Weights of a small transformer language model.
Size: 12 layers, width 160, MLP 640 GeGLU, vocabulary 8111.
Architecture: rotary positions, no biases in attention or MLP, tied embeddings.
Training: a variant of Adam for these matrices, 128M tokens.
MLP neurons of a small language model. Each row is named by its layer, matrix (gate and up: input weights) and neuron, and shows model dimensions 48-143. Each number is 128 + 32 x the weight over its row's rms, rounded and kept within 0 to 255. A neuron's up and down rows have the sign that makes its largest values positive.
After each neuron's rows, "fires after" lists the tokens most often just before its 100 highest values on Wikipedia text that the model never trained on.

L6.gate211 [130 164 124 107 129 122 147 144  78 144 130 102 133 159 137 146 127 139 144 110  93 109  76 145 113 109 132 138  97 146 142 136 140  94 104 164 172 109  80 138 132 126 176 126 136 130 125 164 144 129 185 122 117 125 105 122  93 128  84 125  84 196 106 120 113 129 141 134  98 209 118 174 158  95 123 150  99 156 112 146 120 158 150 111 115  95  77  85 138  46  95 104 145  82 160 150]
L6.up211 [108 152 121 127 120  97 108 135 190 140 141 111 157 123 152 124 129  82 126 166  83 125 102 136 146 106 112 128 111 140 118 134 203 149 124 153 162  87 144 108 124 172  84 112  96 137  96 168 126 120 118 155  73 136 111 157  87 127 156 110 123  94  82  99 116 118 119  99  54 112  61  44  60 144 142 160  91  75 125  80  75 129  92 125 163 145 144 125 121 117 176 180 173 155 149 189]
fires after: "|", " late"

L3.gate64 [ 39 120 156 160 100  52 118 102  99 141  97 149 117 121 192 122 165  92 171 131  93 130 143 131 111  58 166 136  80  78 103  88 116  99 126  62 144 183 154 108 110 104 111 109 116 125 129 144 122 135 144 137 124  21  99 140 119 136 124 193 132 142 122 107 161 122 161 124 108 175 166 134  64 107 141 117 122 131 132 139 113 216 108  88 134 158 127 151 117 103 124 127  92  90 131 124]
L3.up64 [145 162 133  77 123 159 116 117 140 189 142  82 124  96 149 182 166  84 156 107 152 194 144  70  58  91 152 146 135 129 173 103 124 104  77  87 189 135 130 117  95 130  85 157  82 138 159 148 150 145 166 159 185  98 123 123 111 154  94 177 101 104  99 110 134  73 147 134 143 118  84 138 158 128 149 182 123  79 122 105 181 148 132 139 129 155 142  81  99 135 162 102 178 173 148 200]
fires after: "|"

L3.gate242 [ 93 139  67 125  90 166 154 122 128 105 141 145  96 196 115 140 122 150  83  82 110 109 121  74 137 154  63 130 105 108  94 140 141 118 113 109 138  31 151 123 121 180 122 156 144 107 122 197 122 162  94 128 127  82  63  65 137 104 110 145 112 153 148 116 121  93 142 155 106 211 145 101  99 144 129 121 110 146 159  90 112 144  88 100  86  90 136 125 140 139 133 168 154 100 161 163]
L3.up242 [118 156 128 132 124 169 128 113  95 164 132  98 152 142  91 171 129 142 133 133 157 147 100 139 167 191 138 121 152 180 145 165  97 165 125 197 189 123 106  91 103 120 136 132 184 141 143 161 150  75 112 162 136 150 152  81 181 150  89  84 102  95 207  68 176 155  57  95 119 123 197 175 166 160 138 150 195 113 153  84 123 125  90 100 123 106 136 114 136 194 140  85 170 140 115 152]
fires after: ","

L3.gate515 [152  89  83 140 142  96 183 112 161 124 118 211 116 103 150 119 135 131 136 122 187  97 153 139 154 102  85 154  91 113  78 127 134 168  95 128  51 106 171  64 148 141 125 155 133  94  66 127 130 105 104 140 146  94 134 145 100 117  87 138 110  93 107 195  91 143 144 109 146 137 118 122 102 150 129 195 171 135 162 173  65 105 182 127 155 114 143 117 151  77 157 149  41 147 176 104]
L3.up515 [133  99 157 165 129  89  72 141 145 162 128 125 120 133 150 123 115  68 186 205  92 146  70 121 110 106  97 191  78 139 104 102 162 165 102 102 108  86 173 157  78 133 110  81 145  77 169  93 125 185 140 141 106  96 187 201 135 103  92 153 153 162 161 145 143 102 188  72 146  59 128 128 110  87 114 118 143  83 133 139 133 177 125  80 130 212 110 175 136  99  99 129 131 140 118 154]
fires after: "-", " |", ".", ";", " -"

L3.gate327 [ 96 138 123 152 100  73 154 156 119 128 101 166 156 123 173 120 100  86 161  76 176 127 146 171  98 109 132 125  84 117 148 123 110  84 128 182 172 137 139 132 127 182 119  57 134  78 135 123 173 144 141 104 122 111  94 102 170 124  94 135 117 136  79 106 101 117 160  55 130 138 162  54 140 124 214 127 102 157 133 191  90  94 199 146 159 129 120 104  66  73 139 104 154 125 137 158]
L3.up327 [ 96 100 116 196 230  94 128 168 158 107  85 104 189 165 167 105 176 110 129 102  68 193 124 128  94 117 153 154 136 122  94 127  91 124 115 126 134 177 175 138  97 119 133 140  66 118 141 154  95  52 128 123 213 135 124 149 200 116 139 116 111 134 103  88 152 117 162 113 124  75 111 103  89 108 144  97 140 105  55 162  95 157 132  75 153 121 100 156 118 146 148 148 134 148 110 194]
fires after: " |", " ", " v", " L", ";", "|"

L2.gate553 [124 152 131 141 130  82 129 123 141 126 162 145 160 196 113 137 121 145 119  98  96 150  95 119 130  87 156  51 127 158 100 109 129  67 145 168  84  98 192  75 146 115 115 137 146  69 145 128 140 127 169 124 117 143 136 100 122 149 116 128  82  81 156 104  91 117 198 145 126 140 131 111  96 120 196 154 126 150 110 134 109 150 116 141 147  85  89  94 139 147 109 171 180  79  93 193]
L2.up553 [ 99  50 133 127 208 127  89 143 135 120 161 125 160 135 119 127 158  83 101  79 164 140  99  73 151 138 115 126 132 149 127 150 156 106  98 160 131 122 178 150  84 175 101 133 120  70 122 135 113  94 108 128  81 100 205 222  99  84 138 109  83 148 162 104 153 164 164 109 129 121  84 202 138 130 145 113 113 120  83 124 124 135 183 112  95 124 146 102 118  95 117 110 152  93 126 105]
fires after: "-", " |", "|", ":"

L3.gate476 [111 148 154 164  90 154 184 108 128  52  80 116 128 118 116 159 158 123 119 148 171 151 176 181 132  85  89 101  77 112 129 135 119  79 133  93 113 141 137 135 136 125 122 146 161 110  76 161 143 154 110 147 132  67 158 107 136 115 133 106 188 107 115 110  96 112 142 109 185 167 126 126  78 201 142 157 148  76 128 143  90 162 167 137 119  86 180 170 111  75 138 114 157 114 176 167]
L3.up476 [181 123 130 162 146 123 135 112 120  81 109 136 107  91 173 164 119 122 137 172 142  97 176 148 137 115 139 110 127 103 110 183 132 100 129 172 104 142 188 113 117 108 179 134 130 121 146 183 122  98 143 176 136 154 219 112 162 125 108 166  71  82 133 102 101 165 190 103 148 114 107  81  54 140 106 111 145  72 111 141  89 183 192 155 167 116 177 167 143 115  76 121  99  78 179 115]
fires after: " |", "-R", " a", " R", " H", "R"

L7.gate392 [121 146 130 164  91 149 164 101  90 138 139 134 184  67  71 151 125  57  77 141 143 146 106 174 177 155 145  90 140 138 122 161 114 152 125 111  91  97  86 135 103 121 123 126 124 128 117 124  90 175 117 159  86 105 172  98  95 179 152 154 119  90 108  95  81 137 108 110 144 162  95 103 160 128 107 135 164  73 141 100  74 160 126 165 104  75 169 108  90 105 111 116 123 155 136 132]
L7.up392 [ 99 184 156 225 140 143  77 154 205 119 176 112 153  77 133 134  96 118 110 141 141 135 125 137 111 137  97  88 115 147  79 170 113 106 137 105 124  70  88 129 119 126 147 132 154 131  92 147 106 153 122 127 150  78  86  94 138 119 123  79 105 111 169  70 167 118 111  96  96  71 139 128 128 122 131 165  94 183 122 135 123 105 110 127 134 124 101 107 114 150 136 180 157 171 118  99]
fires after: " |", " of", " to", " the", " in"

L3.gate349 [117 132 125 117 102 111 137 105 171 112 161 181 170 133  67 141  80 101 128 176 133  75 197 182 161 139  70 114 109 164  80 100 190 124 121 126  59  94 132 114 116 173 147 113 117 151  68 136 137 143 149  96 113 152 115 119 124 127 144 135  87 118 124 121 129 148 161 113 142 124  85 189 120 145 154 125 113 131  98 114 117 138 119 144 164 121 150 133 116 100 145  89  95 130 224  94]
L3.up349 [127 170  87 175 104  83  96 160 137  95 187 163 118 138 171 139 152 111 124 137 112 152 101  86 148 128 149 138  91 156 106 128 214 107 192 113 136 102 120 129 130 136 128 128 129  97 120 116 126 135 113 156 136 156 167  97 150 135 123 162 109 139  96 116 144 170 211  99  89 148 119 136 108 142  53 137 108  73 117 103  98 162 218 152 167  97 193 166 167 185 130 122 159 182 118 114]
fires after: " |", " S"

L2.gate333 [146  74 128 191 146 172 154 161 121  43 165 110 148 130  96  95  70 167  84 150 122 171 101 101  97 137  94 112  90 159 159 141 172  83 122 109  75 142  84 144 119  86  99 148 183  89 127 158  53 121  64 140 184 151 151  97 110 115  79 111 143  89 113 104 158 149 156 129 174 141 160 136  74 120 148  54  92 135 154 108 104  97 184 131 137 142 120 149 164 159 112 151  91 142  95  93]
L2.up333 [132 216  90 194 117  92  86 171  97 118 171  65 119 125 112 163 133 149 150 158 155 154 102 133 145 147 119 176 114 156 136 136 170 105 119 153 164 122 104 140 127 139 171 177 148 180 100 142 122 106 143 162 104 118 112 112 114 108 126 115  74 128  91 120 177 164 203 140 133  97 149 105 168 122 125 114 128 146 108 126 175 187 124 123 126 149 160  95 144 125  57 129 141 232 176 165]
fires after: " the", " |", " a", " and"

L3.gate333 [118 118  53 166 136 167 133 113 131 125 143 193 162 175 191 148 150 189 107 122 151 101 163 150  98 137 143 147 158 165 123  72 161 110 106 166 135 162 135 180 149  65 169  92 130  83  96 168 126 158 186  99  87  85 104 121 127 144 150 126 120 107 115  98 145  95 161 136 107 140 116  84 147 178  86 215  71 162 134 144 100 134  93 137 112 141 169  72 129  83 114 163 168 103 164 120]
L3.up333 [ 77 128 115 128 122  77 180 100 120 101 126 114 143 105 130 138 138 156 124 123 107 150 109 137 129 123 123 146 139  89 118 107 144  99 155 173 114  74 113  98 132 135 161  25 133  75 140 122  96 114 116 153 147 140 168 111 183  96 158 132  94 134  75 159 122 178 140  71  56 135 133 111  64 139 127 168 110  76  89  99 130 117 144 147 151 142 125 164 185 166 157 146 168 145 114  84]
fires after: "|", "2", " the"

L3.gate300 [111 143 105  70 119  72 159  65 105 139 125 145 102 127 115 112 157  88  34 102 143 119 124 148 114  87 116 134 109 122 103 109  62 116 130 118 125 147 171 150 137 159  97 132 168 210  88 167 123 173 114 147 151 117 128 118 148 143 131 122  84 161 137 131  75  52 177 141 171  99 140 107 153 121 137 147 211 173 129 144  89 152 152 127  82 157 167  98 134 103 135 112 121 102  68 136]
L3.up300 [157 178 105 140 118 118 110 127 145  86 155 102 160 122 126  98 156 180 138 136 196 175 172 185 107 129  57 138 150 189 109 166 131  88  93  73  76 157  91 108 136 120 107 186 125 155  57 119 130 144 110 150 173  95 168  95 168 106  58 118 101 107 124 107 166 159 127 169 168 160 138 172 119 135 127 173 126 107 126 133 113 181  86  80 115 112 174  88 201  99 127  77  92  91 167 149]
fires after: " |", ";", ".", ","

L2.gate390 [172  99  85 128 154 128 151  94 119  96 143 149 109 134 168 125 122 117 143 163 136 148 109 211  87 109 141  87 133 155  51 119 118 134 129 121 150 145 143 160 156 106 179 169  66 120 100 100 149 144 148 135  63 168 146 138  95 149 144 133 174  95 109  97 138 115 168  99 125 151 135  69 145 118 130 222 119 158  80 107  54 152 136 110 107 161 125 130 114 128 132 112 122 140 146 158]
L2.up390 [178 163  87 117 172 150  74 157  97 122 135 158 156 117  69  94  99 126 124 140  94 164 109 165 103  95 157  95 179  99  94 140 161 162  63 135 159  92 135 101 137 123 102 117 141  97 123 142  72 195 117 120 133 161 175 168 100 103 142 146 113 119 152 192 141 151 106 131 122  78 175 130 168 169 131 105 120  88  97  93 123 133  89 107 176 169  84 122  84 152 112  95 155 149 148  87]
fires after: "2"

L8.gate310 [107 142  69 168 132 184  81 106 145 118 178 143 153 189 179 149 115 166 100 148  84 155 137 112 201  89 106 114 108  90 105  88 142  72 145  79  93 129 109 122 162 134 151 125 121 152 138  81  95 210 133 179 155 195  85 157 135  90 126 179 160 159 103 169 114 137 133 104 157 133 112 127 129 125 100 206 128 174 118 128  64 150  92 179 129 127 167 151 146 177 130 216 117 149 144 104]
L8.up310 [159 147 115 151 143 130 169 150 145 123 120 134 126 107 136 105 133 107 144 179 136 117 121 184 174  68 118 103 169 122 121 152 153  96 137  87 177  51 158  50 152 155 158 149 206 162 108 145 143 114  90 117 146 115 125 126  96 118 154  96 116  65  99 105 147 116 127 146  49 149 118  76 173 167 134 115 153  94 124 133  94  93 126 193 143 160 147 121  99 135 122 160 156 111 141  80]
fires after: "2", "0"

L6.gate341 [116 109 138 149  84 110 168  77  61 168 136 131 156 120  90 101 201  87  97 103  83 135  90 105 139  99 171  63 131 102  94 112 197 133  89 142 100 138 117 201  60  89  95 108 154  85 146 121 128 108  90 115 122  82  81 148  88  79 101 143 153 136  75 158 176 130  97 174 105 120 119 132 139 178 129 105  86 178 144 160  98 102  82 143 120 128 164 166 110 112  63 117 163  93 157 128]
L6.up341 [126  92 130  94 107 180  98 150 118 130  85 157  97 127 184 133 123 151 120 113 174 116  97 152  97 119 127 172  94 119 147 176 104 139 132 168 169 209  88 139 138  98 132 151 135 143 146 155 158 110 142 163  99 163  96  78 143 105 134 141  86 124 133 163 124 150 117  90 146 143  84 109 170 132 173  76 161 126 101 164  96  97 135 104  73 207 158 108  69 146 140  99 142  88 171 169]
fires after: ",", " January", " May", " December", " April", " November"